python train.py --n_kv_head=2 --d_mlp=512 --activation="swiglu" --norm="rmsnorm" --rope_fraction=0.75 --qk_norm=false --attn_scale=0.102 --init="uniform" --init_std_qkv=0.04 --init_std_o=0.0 --init_std_up=0.04 --lr=0.00798 --doc_mask=false --steps=4065 --dataset="wikipedia_en"
MLP neurons of a small language model. Each row is named by its layer, matrix (down: output weights) and neuron, and shows model dimensions 0-63. Each number is 200 + 40 x the weight over its row's rms, rounded and kept within 0 to 999. A neuron's up and down rows have the sign that makes its largest values positive.
After each neuron's rows, "fires before" lists the tokens most often just after its 100 highest values on Wikipedia text that the model never trained on.

L7.down143,193,202,178,180,213,229,175,278,174,187,222,166,176,219,140,280,135,302,218,175,238,149,237,164,186,231,184,237,201,205,232,167,288,219,202,288,219,196,143,274,238,236,155,199,143,227,145,195,151,155,190,183,231,257,154,175,212,257,272,132,170,199,143,126
fires before: ")", "–", " –", "),", " |"

L7.down395,151,179,210,162,186,176,182,153,223,201,209,162,169,200,250,211,195,176,206,227,182,149,203,228,243,210,230,249,200,195,215,193,186,193,148,216,186,272,296,225,177,208,201,177,90,238,208,182,236,185,265,172,225,154,202,236,231,309,181,177,122,227,205,203
fires before: "0", "1", "2"

L7.down278,237,186,206,185,165,277,182,188,165,195,268,207,235,161,169,231,145,224,275,245,259,155,165,245,237,193,196,174,246,228,164,280,148,229,249,160,197,193,133,160,212,183,154,189,155,187,203,220,78,156,227,208,222,265,182,244,180,184,278,179,178,209,261,152
fires before: "-", "\n", "|"

L7.down279,202,176,202,267,283,148,233,103,176,156,163,266,222,197,217,256,193,170,174,222,186,181,243,200,163,172,142,143,186,245,177,167,182,240,212,191,210,211,260,222,190,227,210,200,206,164,199,155,135,89,174,171,286,186,237,200,212,196,215,242,196,182,176,189
fires before: " that", " to", " a", " the", " on"

L3.down230,235,187,160,190,182,191,220,251,223,142,189,192,116,190,209,198,195,198,261,207,196,257,172,221,177,144,192,269,252,162,188,178,190,211,190,159,234,172,161,226,163,192,163,165,204,175,162,202,166,241,162,230,190,146,231,242,177,115,227,201,151,257,256,243
fires before: "0", "1", "2"

L2.down438,236,150,190,148,205,186,213,184,212,222,139,171,161,213,282,155,200,145,210,233,145,164,166,240,187,198,186,200,186,208,193,165,203,174,169,218,230,169,164,195,167,250,240,260,223,191,182,194,183,180,244,178,201,205,213,228,178,241,222,261,183,209,275,217
fires before: " |", " \"", "5"

L3.down415,184,192,202,222,277,160,214,228,219,233,193,288,218,228,239,195,151,207,205,193,139,221,177,207,244,257,200,223,137,193,218,269,226,174,137,213,164,202,284,144,150,198,255,219,212,144,208,212,231,211,152,181,174,192,216,179,191,206,208,316,213,209,207,198
fires before: "-", "\n", "="

L7.down435,194,206,274,186,181,189,179,191,242,144,298,218,223,149,227,269,215,226,260,213,195,234,230,274,182,160,244,163,193,175,192,192,274,206,221,116,215,181,183,180,218,211,116,165,200,259,192,188,192,150,144,247,180,159,239,209,243,193,153,293,153,209,193,168
fires before: " a", ":", " an", " the", " by"

L2.down200,225,237,193,231,184,238,203,281,183,125,194,246,159,175,269,119,275,158,166,190,145,203,230,273,188,178,215,164,213,130,228,147,184,181,204,197,187,213,243,140,153,251,213,186,204,265,183,155,126,156,207,226,220,178,167,165,158,156,135,193,156,184,221,233
fires before: " |", "\n", "==", " =="

L7.down344,259,232,230,159,231,167,139,159,143,209,229,169,198,280,210,139,212,205,150,202,186,225,299,280,185,223,227,138,253,209,233,231,169,260,159,167,158,218,165,239,154,254,180,205,112,191,194,180,249,202,200,272,139,200,201,174,193,126,297,241,270,152,176,214
fires before: " |", "00", ".", " p"

L3.down407,225,198,261,207,118,191,150,166,210,213,214,171,205,200,206,157,166,184,261,251,144,209,169,170,201,216,232,174,177,154,234,260,239,213,166,239,141,154,167,188,219,124,158,207,213,174,193,251,150,194,155,261,131,207,200,224,212,155,185,244,208,218,175,213
fires before: " a", " the", " well", "ian", " re"

L7.down226,173,230,240,292,221,206,176,220,180,143,198,223,219,228,170,199,257,230,152,200,196,173,182,209,189,239,166,216,248,162,171,195,219,200,165,188,193,311,259,145,215,156,180,206,201,176,236,164,157,193,220,215,220,166,163,107,156,249,169,169,165,277,191,170
fires before: "-", "\n", "b"

L2.down332,193,230,177,189,241,261,224,169,236,227,221,255,141,240,221,201,212,149,248,222,146,177,201,137,258,186,197,157,250,247,229,195,180,126,164,241,246,217,289,76,109,169,200,213,195,238,245,224,92,172,258,247,170,233,172,181,167,190,209,194,188,245,213,219
fires before: "\n", "|", "-", "==", "In", "The"

L7.down466,196,241,198,115,210,192,168,235,198,230,173,189,187,296,199,157,200,237,152,273,171,159,188,186,189,171,198,256,292,146,203,139,241,218,223,134,206,160,237,225,243,226,166,197,167,249,236,221,190,259,200,181,115,207,256,172,270,204,231,136,228,232,214,224
fires before: " |", "%", "|---|---|---|---|---|"

L3.down392,191,278,171,277,163,137,195,198,256,246,196,220,196,178,178,203,154,224,234,121,161,219,197,220,103,224,229,173,187,228,197,201,193,201,262,149,251,144,208,197,222,157,151,197,167,269,149,197,200,215,164,169,231,258,235,221,220,235,183,228,268,180,232,191
fires before: " |", " (", ";"

L3.down10,215,166,125,217,136,229,209,171,232,158,202,150,242,190,243,244,160,210,125,217,189,200,182,227,171,204,210,192,252,121,272,233,229,140,223,223,240,223,221,177,189,132,156,201,195,252,225,196,164,166,135,183,256,230,215,151,192,143,179,207,197,163,209,229
fires before: "\n", "=="

L3.down338,229,143,221,187,237,251,183,169,159,273,285,160,240,221,233,214,250,192,207,141,221,190,190,142,225,183,204,199,218,235,207,202,153,156,144,212,239,301,285,210,180,140,159,135,144,206,209,215,148,173,205,193,216,209,219,170,208,281,217,180,205,219,156,306
fires before: "\n", "=="

L2.down97,186,246,152,187,185,211,211,187,152,223,165,180,207,232,220,298,232,197,168,172,166,280,225,182,298,189,212,190,185,235,171,197,186,215,200,229,216,214,212,190,166,164,169,137,239,161,184,222,144,143,212,247,146,131,146,223,218,227,168,197,202,167,233,187
fires before: "\n", ":", "el", "er", "ership", "ed"